Weights of a small GPT-style language model, trained from scratch on English Wikipedia.
Size: 14 layers, width 160, 5 heads of 32, MLP 320 GeGLU, 3.92M parameters.
Architecture: RMSNorm before each block, no biases in attention or MLP, tied embeddings.
Training: a variant of Muon for these matrices, 8677 steps.
MLP neurons of a small language model. Each row is named by its layer, matrix (down: output weights) and neuron, and shows model dimensions 32-159. Each number is 128 + 32 x the weight over its row's rms, rounded and kept within 0 to 255. A neuron's up and down rows have the sign that makes its largest values positive.
Before each neuron's rows, "fires before" lists the tokens most often just after its 100 highest values on Wikipedia text that the model never trained on.

fires before: "s", "t", "b"
L6.down131 [ 68 117 157 120  98 170 127 161  99 152 224  92 110 152 115 139  94 112 126 166 134  70  64 119  99 113 123 125 164 169 109  65 135 146 147 141  85 117 167 131 124 144 193 156 101 124 147 119 102 161 176  77 148 181 107 135  96 144  96 174  92 129  74 108 126 130 133 113 126 103 182 185 160 102 133 157 112 129 130  74 155 162 120 141 181 130 114  96 166 183 187 114 110 126 131 123  93 120 142 103  72 101 145 107  72  76 161 196 116  78 116 101 149 148 120 109  78 146 113 101 127 101  85 134  84  82 103 100]

fires before: "ar", "a", "n", "e", "t", "av"
L7.down192 [184 110 123 164 173 185  65 129 182 124 147  79 112 197 120  58 132  87 158 112 139 168  65 129 175 165 110 126  90 106 118 143 147 119  93  89 116 160 120 181 145 133  98 158 129 121 121  82 141 114  71  70 114 122 110 151 130 155 142 144 163 111 143 152 153 155 115 106 124 113 162 157 119 205 151  83 143  84  89 119 108 163 111 145 107 102 102 142 171 129 103 151 143 185 128 112 138 106 153 140 126  95 122  80 130 176 103 154 115  94 148 148 132 174  62 110  75 101 115 142 118 133 146 168 201 181 157 131]

fires before: " |", "s", "c", " by"
L8.down301 [120 127 157 155 159 137  82 137 132 105  99 128  82 107 110 126 135 138 160  99 152  90 171 165  99 132 208 134 105 138 119 199 115  61 156 127 144 176 187 129  90 143 140 122 105 140 120  83 155 107 139 110 128 105 176 104 123 139 147 111 132 152 132 109 166  95 147 124  54 162  88 146 106 157 135 105 111 179 182 100 146  76 151 150 120 141  66 198 101  79 136 117 148  58 142 137 173 101 132 207 124 123 105 167 102 134  65 105 121  51 147 132  64 143 124  88 149 143 160 135 180 133 151 201 182 171 108 140]

fires before: "=", "er", "ar", "ite", "al", "In"
L8.down249 [169 168 105  70 117 156 138 138 145 135  85 142 132 120 135 161 133 107 147 102 103 130 128 126 153  69  96 129 104 158  71 134 105 106 179 165 146 133 238 112 175 102 142 119 120 120 147  83 106 108 172 181 140  77 143 121 180 120 132 124 158 124 175  73  88  92 160 113  82 152 138 134  93 118 138 103 179 122 145 142 119 149 146 111 101  97 127 153 153 117 162 110 154 171 131 125 166 134 123 133 180 116 116 129 125  73  95 116 131 187 106 105 153 192 173 165 102 201 135 133 128 103 113 165 115 103 159 178]

fires before: ")", "–0", "s", "–1", "–2", " |"
L4.down220 [116 133  95 129 102 129 143 209 104 130  78 125 144  65 145 132 201 106 124  79 128 125 138 163 116 130 141 131  86 192 142 104 132 128 110 170 119  70 120 106 177 162 199 146  96  58 111 120 112 159 105  80 127 126  95 125 111 140 105 143  68 171 136 109 103 188 146  93 162 167 122 142 130 133 135  19  97 129  94 130 109  86 161 127 190 110 134 150 136 111 172 109 117 130 137 153 196  85 132 151 157 118 102 160  97 175 111 156 106 153  84 122  99 125 103 170 125 176 127 153 199 152 129 167 155 167 133 134]

fires before: "s", ":", " |"
L11.down171 [160 117 133 162  91 136 122 136  77 133 141 113 100 135 182 128 129 166 151 119 131 118  99 130 108  85 102 120 104 132  95 115 172 146 120 138 148 147  97  95 138 107 152 151  82 140 104 149 113 164  83 110 161 162 110 101 130 170 153 106 124 153  55 127  99 127 130 151 107 102 167  69 116  88 174 109 119 130 201 145  74  56 127 120 137 138 118 112  84 133 153 118 118 135 104  26 161 101 147 133 109  87 112 134 118 111  99 132 141 126 152 181 122  82 119 114 133 162 126  86 145 129  85 178 150 112 144  84]

fires before: ".", "n", "s"
L9.down211 [108 124 121 134 173 157  58 173 100 136 150 155 104 153 125 144 123 115 102 128  98 124 120 174  92 155 187 128  90 143 196  90 112 150  95  82  29 115 140 118  82 101 125 128 138 172 137 112  64 166 109 149 135 146  90 170 128 178 102 181 136 132 135 189 177 117 164  91 180 111 120 111 125 181 113 144 137 112 134 184 119 214 199 141 148 198  42 101  90 135 115 127 106 162  77 172  98 134  99 122 115 138 185 102  90 107 163 130 176 156  88 122 120  78 102 142 106 108 142 113 164 167 122 124 127 162  81 124]

fires before: "er", " Africa", "-", "est", "west", " of"
L11.down177 [146  86  97 170 141  79 123 120  43 138 138 138 156 108 120  78 146 104  87 146 151 180 121  95 154 114 136 140 140 105 121 179 155  75 115 154 120 114 127  82  62 135 132 148 162  98 104 142 110 119 149  79 152 151 166 115  91 133 179 134  62 168 157 134  72 128  65 190 127 122 131 148 172  99 159 144 173 115 144 139 155 179 162 117 172 126 166 118 109 137  91 103 149 126 120  38  92 122 130 137 109 101 110 189 170 130 149 172 145 203 131 121 127  84 164 119 103  74 160 124 119  91 172 129  94 113 127 115]

fires before: "0", " 0", " 1", "3", "\n", "s"
L7.down296 [ 85 173 116  97  99 113 135 112 112 142 123 105  90 157  98 124 163 151 164  87 160 111 163 156  94 124 139 135 104 151 115 120 102 173 147 133 191 100 142 125 159 105 104 132  89 153 125 118  77 177 105 140 157 109 201 145 122  86 123  99 122 101 147 110 116 107 116 112 101 117  34 140 169  98 149 155 128  78  93  73 121 124 156 132 112 147 140 158 102 116 121 135 124 120  91 134 122 118  95 136 158 108  72 184 156 142 156 138 141 122 144  97  87 127 107 206 157 128  72 134 133  85 139 149 114 200 125  70]

fires before: "ci", "ur", "on", "ft", "und"
L11.down179 [129 105 179 140 166 133 140 111 145 120 170 162 182 153 144 140  95 112 121 146 141 143 112 136 126 134 116  71 114 107 187 176 140  90  99 174 121 150 130  97 180 178 151 169 154  94 105  76 104 131 185 133 133 137  72 115 173 142 147  94 155 119 104 139 110  92 170 124 102 183 114 205  86  91 156 173  72 137 117  77 109 111 166 146  84 174 137 161  91 153 134 147 130 129 129 104 121 123 145 197  84  79 149 117 149 148 122 124 164 108  95 118 113 127 173 115 119 125 134 137 117  69  74 124  64 161 153 136]

fires before: "s", "ing", "ed"
L2.down271 [106 121 124 150 123 141  35 154 128 128 173 128  98 164 132 152 101 132 159 143 158  89 144 185  84 113 116 107 149 177 137 104  94 118 109 109 122 138 116 159 101 142 129 159 104 117 141  89 169 165 150  64  96 182  78 109 203 137 179 156 134 115 102 121 133 156 116 137 162 170  96 123 123 123 149  75  67 113 112 132  79 178 112 133  62 125 152 120 108 160 111 169 113 135 136 126 114 178 150 147 131 149 160 134 139 219 148 132 164 133 146 127 120 182  20  75  80 127 179 128 138 133  82  99 124 148 155 123]

fires before: "er", " Africa", "west", " of", "end", " Ko"
L2.down16 [159  38 128 153 135  69  84 151  89 148 113 135  91 101 106 126  90 112  64 158 167 167 127 110 112 114 164 120 119  78 171 134 129 129 142 141 134 174 132 127  87 114  91 157 175  78 168 120  71 122 138 171 126 122 128 127 172 156 119  84  86 122 122 171 170 172 120  88 139 100  98 237 124  90 106 154 123 107 168 131  75 141 182 139 190 125 175 118 143 185  90  90 104 147 134  82 166 112  98 149 149 113 131 180 117 179 125 155 101 134  82 191 157 136 153 172 142 130 173  97  97  92 166 155 119 138 124 117]

fires before: "s", "v", "duc", "bit", "b", "p"
L8.down225 [ 80  86 161  79 111  98 126  76 121 147 139  81  93 135  58 139 126  67  23 179  92  96 162 127 161 111 103 132 139 135 139  99 146 116 174 131 102  58 172 116 193 117 126 156 128 121 142 136 169  91 146 145  95  83 138 155 120 122 163 101  89 139 172 185 128 118 111 138  87  95 187  96 111 110 154 146 105 140 108 114 127 130  98 179  73 107 156 147 126 138 101 107 144 171 136 142 120 130 174 113 137 138 127 144 107 108 151 148 134 106 168 133 140 113 133  53 100  60 153 153 100 122 181 139  68 178  96 164]

fires before: "ta", "t", "a", "tic", "ne", "da"
L11.down302 [123 131 164 163 129 165 141 150 147 116 142  74  69 129  72  88  96 150  93  99 182 129 118 119 145 142  99 102 110 121 152  71 131 188 104  87 149  80  98 125 144 183 114 172 126 110 134 142 130  70 114 123 116 178 229 154  98 138 165 134 165 152 157 118 170 122 155 109 135 162  83 192 114 160  24  86 132 130 138 144 121 133 123 125  62 102 181  91 152 169 146 144 132 112 137  48 137 108 142 100  84 142 110  91 131 129 166 108 140  88 152 108 136  93  93 114  76 135 154 134 118 142 121 134 151 160 161 165]

fires before: " |", ";", "\n", " ("
L11.down183 [142 183  92 138  98 170 139 144 153  50 117  90 114 113 183 115 105 132  87  84 149 167 213  96 136 149 152 105 166 136 130 105 119 175 108 111 123  84 102 150 124 112  71 123 135 139 129 100 141  85 131 109 172 124  79 153 138  83 110 178 189  73 212 115 121 121 128 122 150 129 108 107 171  96  88 167 167 148 101 112 170 136 132 167 161 196 133 120 111 173 189 152 142 135 135 106 179 150 115 150 129 144 148  65  85 154  99 141 119 148 113 109 102 106 163 110  94 101 171 159 171  79 169 140 135 106 156 130]

fires before: "s", "d", "y", " of", "pt", "."
L4.down112 [121 151 119 122 132 180 133 136 108 111  91 147 162  87  91 111 128 193 145 159  95 159 136 121  62 144 158 135 123  99 103  82 166 129 160 146 134 126 102 143  55 111 162 193 146 149 188 144 184 103 170 140  88 145  96 127 101 155  96 112  93 142 157  68 171 151 150  86  95 127 133 181  77  96 115  78 177 155 178  77 119 158 124 125 148 153 116 122  44 147 102 157 117 115 119 118 162  79  88 134 142  88 116 160  60 161 109 109  95 125 145 119 125 123 163  91 143  99 102 116 121 180 163 137 143 141 115 124]

fires before: " |", "\n", " and", " which", " or"
L4.down307 [151 151 128 138 112 135 125 134  99 139 120 149 179 128 118  95 146 152  98 169 205 129 174  89 151 146 139  87  78 142  91  76 118  43 108 120 114 116 134 145  85 172 121 159 100 149 114 162 214  80 122 118 137 203 131 110 106 165 130 108 135 123 124  57 124 145 163  96 111 119  47  97 131  78 129 138 123  89 107  90 121 155  93 121 147 138 143 130 143  97 116 135 144  97 139  46 153 170 142 140 102 119 216 104 107 141 100 135 138 116  96  94 105 117  73 137 146 136 128 135 123 137  70 145 153  65 149 119]

fires before: "el", "ed", "es", "ing"
L11.down234 [110 122 157 167 134 123 115 159 147 166 182 133  89 169  92 196  99 137 103 195  84 129 133 126 145 131 128 133 105  99 111 144  90 117 101 192 136 119 135  98 103 122 114 178 147 105 137 108  82  92 203 130  83 119 121 118 122 152 131 169 125 106 151 132 155  68 126 128 105 143 111 110 115 119 158 144  98 166 151  94 138 146  80 191  98 109 108  83 135  91 138 141  97 112 153 139 235  94 157 178 187 132  81 128 164 108 110 144 134  52 172 156 145 179 105 116 113  60 152 197 127  76 148 128 135 133 172 147]

fires before: " to", "d", "al", "udi"
L11.down73 [169 111  77  85 147  81 158 160 123 124 104  94 146  85 171 102 113 125  98 191  92 110 178 156 112 128 113 125 118 163 157 138  97 100 137 158 154  90 200 108 122  86 134 134 100 143 126 142 178 108  62 205  81 173 122 151 128  79 109 135  75 151 142 122 134 154 134  73 149 119 169 136 129 110 128 130  61 151 117 154 135 131 137 168 128  85 131  99 143 111 120  94 142  49 107 169  95 186 121 151 164 106 134  88 135 135  79  86 136 113 135  89  96 120 151 123 165 118 161 131 105 221 104 165 126  62  99 121]

fires before: "ment", "ed", "or", "ion", "ing", "e"
L11.down47 [127 138 149 167 101 121 123 101 137 130  85 144 154 166 105 105 136 157  94 164  35 119 141 212 167 116 113 124 122 161 149 144 146 125 152 150 186 151  41  93  93 125 173 125  69 144  94 136  94 130 125 139 114  97  68 136 150 155 114 155 153  85 141 112 120 151 114 153 142  97 123 190 147 104 150 178 167 161 164 103 102 148 116 130 107 109 102  60 100 127 152 107  87 124 159  30 182 104 125 140 141 134  90 149 113 131 117 194 135  92 105  95  93 136  91 155 117 161 120 133 107 121 138  95 101 106 138 134]

fires before: "k", "op", "d", "or", "h", "th"
L7.down223 [143 102 116 115 178  87  56 190 116 145 118 115 181 115 147 102 119  73 100 125 138 174 136 145 151 122  95 155  67 117 101 114 160  81  78 100  74  85 172 136  61 120 138 173  91 100 123 103 100 181 140  73 173  57 136 124 121 127 150 177  75 120  95 116 102 134 113 142 168 156  95 123 127 143 105 131 104 128 120 160 147  99 119  79 121 105 113 121 159 101 139 161 152  96 122 155 115  98 157 118 135 105 127 127 131 154 108  74  82 149 126 151 142 126 101 184 160 148 181 103 141 107 169 178 122 120 164 212]

fires before: "ute", "u", "le", "ar", "or", "s"
L6.down118 [ 94  90 107 164 137 116 136 137 138 111 133 156  83 190 125 123 153  84 197 134  94 103 164 150 104  99 234  82  86 104 173 126 159 147 147 140 119 130 134 114 107 177 136 108 148 155 110  58 113 150 130 160  93 130 150 144 129  63  29 117 133  83 134 162 145 197 149 111 133 134 143 129 131  69 149 120 149 120 112 149 150 179 119 162  69 119 115 141  93 148  89 150 110 111 103  93 102 161 124 176  61 158 147 147 128 109 142 118 110 131  98 138 128 129  96 141 215 116 134  87  90 117 117 137 153 177 184  75]

fires before: "ing", "ute", "or", "ers", "ist"
L8.down13 [160 159 121 120  99 128 109 121  35  93 110 141 132 154 106 143 164 117 177 162  85 150 159 154 143 106 188 185  97 104  56 171 157 115  91  50  57 116 122 173 148 134 195 176  82 138 105 118 105 137 134 157 129 130 132 128 102 117  94 169 161 119 111 136 115 130 131  49 117 133 133 148  55 142 121 143 173 132 127 183  59 122 103  97 126  96 139 141 127 145 103 121 156 112 123 126 148 153 134 114 101 175 144 148 155 160 121 101 104 154 160  83 118 110 113 121 162  85 108  80 116 114 123 152  82 111  99 167]

fires before: "d", "s", "o"
L11.down91 [ 94 153 117 146  77  94 108 191 141 180 107 109 134 160 145 114 101  98 107 129 137 151  66 134 125 105  83 141 118 210 103 108 108 138 114  92 126 144 155 137  92  95 138 165 125 151 149 148 108 148 159 115  83 110 122 202  90 184 156 111 135 144 116 111  94  76  92 112 100 114 118  79 107 151 124 122 142 158 136 140 167 166 105 112 178  83 141 149 140 125 143 134 156  79 128 105  46 151  98 160  98 106 111 108 110 147 148 143 148 121  48 217 130 148 146 109 104 140 125 172 191  80  84 108 158 134 128 148]

fires before: ".", "d"
L11.down164 [106 126 148 150 175 105  89 176 102 125 159  86 128  79 137 186 119 116 161 111 126 109 172 155  95 120 121 118 132 107 183 108 128 160 112  98 117 149 131 130 147  77 140 146 109 140 136 105 108  85  98 100 104 138  94 161 130 197 124 126 136 145  95 157 193 187 117  58 163 140 128 155 110 131 127  80  86 157 134 131 134 154 178  76  69 157  70 139 105 151 143 129 164 149 147  20 176  90 118 143 161 131 141 103 114 154 117 110 117 170 137 100 110 105 110 244 116 140 142 125 126 147 103 105 187 120 100  79]

fires before: "s", "ies"
L11.down185 [106 147 105  76 127 172 151 172 142 117 146 128 102 128 190 169 151  82 143 134 130 141 117 119 138 135 183 110 132  86 134  82 111 141 143 125 113 118 124 127 141 163  77 157 130 139  97  99 149 139 146 104 118 174 126 136 128 137 206 139  92 138 142 108  88 127 148  95 136  80 134  72  88 115  62 130 119 176 140 192 174 147 115 129 131 109 156  55 154 129 141 124 124 142 158  55 117 135 140 109 121 104  99  63  86 145 167 117  76 104  72 163 106  75 145 127  64 142 159 132 171 105 118 138 163  95 186 151]

fires before: "ic", "or", "s", "an", "a", "t"
L4.down144 [135  91 110 144 181 105 140 145 142  68 102 101  69 162 148 176  69 137  75 120 144 113 120 134  81 122 161 184  99 147 155 162 159  36 111 133 133 149  92 152 166 121 130 124 105 121 189  99 137 104 140 114 115 162 127 155 117 126 162  90 160 157 142  92 130 106 184 120 155  97 127 158  88 165 162 130 138 132 113 112 128 134  75  85 183 120 200 143 142 104 102 147  91 121 131 142 100  91  97 196 172 143 155  93  95 106 128  77 169 184 131 112 142 113 190 117 183 166 121 142  46 108 178  74 165 118  92 157]

fires before: "ct", "s", "un", "min", "ed", "ing"
L6.down165 [162 103 161  61 125 157 156 124  71  69 140 121 148 162 104 146 135 157 146 121 100 193 166 129 175 142 159 118 127 210 149 137 118 148 148 166 135 144 138 174 134 146  97  82  67 170 118  90  70 125 164 196 161 133 136 107 113 128 135 148  64 120 123 160 164  96  95 107 157 152  82 116  90 105 123  91 174 106 160 129 149 107 135 110 127  61 132  99 141  73 135 160  74 139 124 131 183 122  87 141 141 185  91 105 106 148 192 124 138 137 158 122 137  98 106 138  86 139  73 145 151 110 135 183 119 172 154 118]

fires before: "d", " in", " on", " as", " by", " the"
L2.down236 [ 47 131 131 172 128 177 109 115 144  65 198 155 111 139 182 117 190  67 132 127 103 145 102 160 111 141 132 143 128 161 159 133 134 136 117 144 132 177 129 146  94 122 145 169 119 151 221  63 104 139  38 162 145 122 120 115 135 129 147 129  65 215 159 130 107 175 120 122 118 139 131 131  99 130 100 194 194  98 165 132 144 163 149  87  89  80  82 133 127  99 123 131 101 113 124 103 115 114 147 181 100 107 160 133 111 157 142 169 115  91 126 148  97 156  84 139 136  61 106 141  99 137 131 116  70  33 147  98]

fires before: "ed", "ance", "ing", "ition", "es"
L7.down162 [189 166 133 129  99 207 166 132 113 132 144 161 145 130  97 162 127 125 169 127 129 145 103 105 160  83 105  68 109 162 134 160 128 106 116 148 131 121  96  71 181 139 141 135 139 182 179  72  80 155  90 147 158 190 111 121 121 111 134  97  91 148 147  96 168 111  88 157 140 106 125 153 120 120 164 135 153 158 114 122  78  93 100 181 164 145  96  53 162  98 155 141 118 121 178 105 101  61 102 180 116 114 104 144 149 134 154 163 150 139 158  81  89 141 116 105 161 197 100 179 126 110 132  96 116 149 137 153]

fires before: "al", "ally", "is", " ==", "==", " to"
L9.down300 [ 41 104 131 118 132 113 108 163 123 166 109 148 152  99  74 174 169 123  84 140 154  78 108 156 140 103 116 129  90  98 177 128 131 150 129 121 189  82 137 111 113 150 153 117 100 111 129 101 130 137  90 120 139 171  92 194 161 133  92 160 129 193 134 166  79  87  90  79 106 125 130  98 123 109  92 173 131 100  86  94 120 106 131 138 173 200 156 144 140 147  76  85 151  94 128 138 107 131 129 157 181  88 105 222 168  89 102 111  90 137 198 135 124 144 106 117 158 138 133  85 134 102  71 180 102 112  84 159]

fires before: "s", " |", " ", ")"
L9.down245 [ 99 112 136 110 113 128 167 100 113 105 124 103 153 126 126 140 198 129 122 171 106  82 147 145 119  99 119 140 160 183 123 159  75  90 103  43 188 122  90 163 135 138 135  92 184  80 163 108 101 136 110 163 120 130 107 142  87 152 198 116 123 162 107 153 110 143 105 105 138 145 143 107  49 125 147  73 124 119  93 141 138  86  96 141 136 117 156 114  77 122  93  77 152 107 149 158  92 164 134 145 206 228 108 180 120 101 122 122  95 118 182 116 109 136 116 126 206 112 129 185 110 152 202 142 154 136 108 134]

fires before: "ed", " to", "s", "ent", "ing"
L4.down205 [174 147 197 115 111 151 148 148 114 144 103 143 158 122 121 127 107 155 148 131 145 134 116  94 147  78 188 127 113 157 155 165 162 165 163 166 148 138 178  90 138 103 118 113 117 122 140 118 186 185  93 145 119  75 118 105 146 118 121 170 154 111 137 150 154  57  92  99  93 156 182 128 112 138  44 114 148 182 118 110 178 153 136 152  87 123 155 139 172 107  61  82 133  64 105 170 146 141 114 176 127 162 118 123  96 150 124  94 165 127 112 179 122 170 114 116 175 124  97 151 189 146 156 127  90  84 135  92]

fires before: "s", "ity", "ar", " of"
L4.down184 [120  77 142 160 178  99 112  82 175 121 113 118 149 198  65 162 173  45 146 151 111  94 205  57 140 115 107 128 172 127 162 127 187 136 171 129  38  77 123 129  98 129 136 163 110 115 128  97 134 117 196 102 138  67 160  90 121  99 137  79 167 110 113 156 150 154 119 155 106 146 129  98 109 181 151 157 176 153 153  71 139 161  61 135 121 116  99 101 117 189  95 135 134  76  79 120 107 106 109  72 110 171 139 111 135 123 140 159 141 106  88 109 158 144 117 135 125 102 168 151  66 115 151 156 107 127  81  67]

fires before: "|", "\n"
L11.down247 [108 134 162  92 111 127 120 123  94 192 135 112 130 142 149 161 153 140 116  78 136 144 140 103  86 158 128 104 125 128 183 185 133 131 110 160 125 172 149 157 126 138 131  75 156 197  89 139 105 172 100 124 139 133  95 149 122 138 175 138 132 153 152 119 169  95 125 108  96  84 134 123 169 121 176  82 135  99 152  99 131  91 108  96 186 102 184 104 180 133 147 135 189 112 121  13  93 151 167 164 162  99 118  94 123 123 196 111 109  75 126 147 149  61 133 109 103 132 113  99 141 131 156 140 120 122 131 136]

fires before: "\n", "ad", "ant"
L9.down241 [140 133 116 192 165  86 135 175 195 111 204 151 157  97 123 194 117 120 133 127 124 129 147 140 111 117  98 105 106 161 131 119 132 100 108 104 121 123  78 146 136 172 108 109 139  75 201 142 108 110 140 154 135 166 145 133 124 110 105 135 169 172 104 173 171 125  73 125 118 124 115 109 173 214 101 113 111 117 109 131  84 164 115 115 127 109 147 178 155  93 128 106 182  81 139 140  62 136 166 163 140  84  89 152 112  93 131 112  87 161 197 127  84 152  96 125 136 140 212 139 139  98 208 129 167 135 114 119]

fires before: "ed", "er", "s", "ing", "y"
L11.down151 [123 146 109 155 135 138 159 161 146 152 110 104 147 146  88 134  91 140 102 103  85 129 159 157 133 181 118 167 159 165 113 199 105 131 120 107 135 117 116  96 123 125 156 162 170 162 171 127 127 150 119 128 102 130 111  44 116  99 148 154  78 155 130 152 131 100  82 182  79 161 153 130  97 124 105 114 103 125 133  59 152 129 105 155 100 127 163 156  87  97 106 167 143 101 135 105 119 151 126  78 135  62 119  95  68 120  91 111 146 167  78  94 144 124 126  90 173  71 131 200  83 117  89 177 159 160 159 158]

fires before: "\n"
L2.down134 [160 161 119 246  97 128 149  93 118 176  97 183 125 105 115 107 109  72 113 130  87 146  99 151  85 129  94 141 100 136 128 135 117 117 197 169 155 175 161 108 170  99 171 122 186 169 170  79 141 143  89  99 136 152 151 127 116 120 119  84 130 120 134 192 185 115 129 136 174 125  98 146 140 174 148 125 118 108  82 118  69  80 155 196 115 137  89 137 127 162 105 132 102 148 139  78  91 135  89 185 129 117 101 161 167 182 158 116 128 135 120  91 138 123 137 171 123 104 118  71 140 138 120 107 115 132 123  66]

fires before: "duc", "mo", "per", "b", "posed", "ba"
L11.down310 [128  94 114 109 110 149 113 149  99 143 172  76 107 151  77 103 129 147 128 168 112 123 135 123 163 116 150  98  89 143  76  97 119 164 196  93 163 127 145 147 117 112 189 126 135  49 181 141 145 106  55 151 151 144 172 102 152 183  72 141  70  87  73 221 189 169 153 131 148 155 180  91 128 130 172 172 167 125  78 172 123 113 101 143  74 166 125 137 115 129 130 108 114  98 142 119 158 138 154 121  86 108  77  99  77 131 107 161 114 146  72  91 133 148 115 171  89 126 144  85 136 152 159 171  86 174 101 126]

fires before: "s", "ed", "c", "red"
L11.down45 [130 104 127 139 112 134  77  57 190 100 114  95 116  83 142 138 166 163 118 187 143 112  74 123 113 151 103  77 123 136 122 168  80 141 120  99  91 135 113 135 164 128 137 122 141 129 191 112 164 115 141 116 107  67  73 144 130 172 134  65 118  83 108 107 171 185 128  97  78 126  75  74 119 104 131  80 159 124 121 120 166 151 159 117 137 137 104 134  88 124 160 138 135 177 173 109 111 112 139 146 189 157 110 166  84 134 165 131 162  96 124 105 131 112 115 124 123 120 142 114  48  95 129 108 115  95 162 124]

fires before: " |", ".", "now", "w"
L9.down223 [127 153 132 114  86  95  82 170 130 156 138 178 136 140 154 136 154 106 129 109 125 139 115 149 163 154 146 138 215 147 117 122 131  90 129 113 156 114 112 110 198 127 123  83  75  83 143 116  72 121 155 142 163 127 118 156 220 153 109  90 117 155  99  67 188 146 165 123 158 138 195 136 154 165 141 165 115  98 107 115 207  95 125  72 111 107  58 148 111 130 160 124 173 137 105 143 130 126  89 157 123 132 157 139 107 148 153 195 118 102 101 125 105 132 133  14 104 136  96 141 166 127 133 120 129 113 104 165]

fires before: " as", "ter", " the"
L2.down310 [153 140 150 153 155 206 102 194 140 108 164 118 133 191  89  97 143 169 106 185 125 154 155 128  51 107 143 193 122 135 122 179  91 201 110 213 100 159 107 140  99  94 125 146  75 142 153 126  90 142 159 133 137 110 115 122 135 138 122 162 128 168  93 132  75 109  87 175 105  96 110 158 144 141 143 174 159 171 116  87  99 111 105 149  69 134 136 130 175 122 143 157 113 101  60 114 150 133 170 117 125 108 156 181 137 122 128 107  99 134  67 111 133 168 167 140  97  75 112  98 156  96 117  61 155 139 160  91]

fires before: "\n"
L7.down319 [110 132 143 105 142 163 134 151 194 175 165  63 163 125 194 104 138 184 133 128 127 101 134 164 105 121 154 125 101 147 178  79 131  85 120  52 162 103 161 130 149 108  71  75 136 134 163  80 102 148 134  81 100 119 161 144 155 199 108 162 129 130 146 153 142 131  84 116  65 162 120 147 189 138 117 108 164 112 150 126  89 118 158 138 104 156 147 163 122 108  69  83 162 139  89 103 115 102 152 127 128 171 123 123 128 143 163 123 168  54 177 135 120  87  91 141 138 149 136 147 119 134 128 120 100 215 149 173]

fires before: "n", "ar", "a", "t", "et", "av"
L8.down42 [145 152 173 120 175  88  87 132 134  45 151 118 112 156 106  95  97  89  85 115 162 156 114 152 137 162 138 160  96 148  97 127 141 113  81 133 142 187 123 137 152  91 149 108  99 155  90 126 136 122 102 107 163 111 117 139 176  67 126 131  97 187  86 147 158 175  96 121 145  52  85 157 125 108  77  94  97 103 155 131 113 155 140 122 130 130 131  72 168 103 158 102 116 149 131 131 128 114  86 127 153 137 109 152 160 133 132 117 168 121 130 162 161 194  84 115 156 101  97 138  66 175 121  62 227  89 139  60]

fires before: "al", "an", "d", "k", "n"
L7.down144 [142 106 154  95 125  76 167 140  48 171 134 150  99  85 149 138 155 172  71 127 203 157 124 154 145 151 101  99 160 111 146 141 127 164  94 131 100  66 167 129 106 138 156 102 169 134 125 155 125 104 159 115 132  93 102 141 109 117 109 127  55  93 124 140 151 141 134  57  82 176 102 143  93  89 134 195  91 166 124 182 119 179 119  93 151  89 153 114 106 151 146 114 131  96 102  71  84 163 124 171 150  95  87 124  82 113 145  41 100  83 124 106 184 171 131 141 132  99 172 117 103 204 108 107  89 126 130  98]

fires before: " |"
L11.down7 [162  93 133  85 131 152 116 123 146 142  77 102 134 159 111 140 187 117 119 131 125 130 154 105 114 132  49 193 187  98 137 119 181  75 141 139 143 178  77 123  62 135 108 177 120 108  98 150 127 122 169 131 137 145 131 106 186 132 176  82 137 129  80 176 148 120 141 151 169 190 125 148 176 192 109 103  95 122  63  93 102 143 150 119 134 117 153 145 178 131 108 124 167 115 169 150 118 103  78  89  93  67 113 141 132 155 101 179 124 134 182 205 144  92 120 107 156  81 101 201 208  98 111 162 173  78 143 130]

fires before: "y", "ic", " |", "s", "ical", "ies"
L11.down250 [143 118 151  73  65  92  69 119 114 145 141 111 137 173 167 142 186  73 130 154 117  90 139 176 146 114 131 179 208 106 135 160 120  86 125 168 169  89 156 118 183 152 132  75 105 184 113 137  93 151  53 170 114  89  66 131  83 113 148 181 129 143 122 122 137 142 102 122 177 140 168 127 155  82 146 125 157 148 170  73 141 126 159 126 151  88  80 140  61  71 127 158 138 156 146 122 129 151 162 169 181 134 139  76 125 110 114 100 101 128 151 146 188  83 127 124 164 131 162 148 135 206 165 126 178 133 145  89]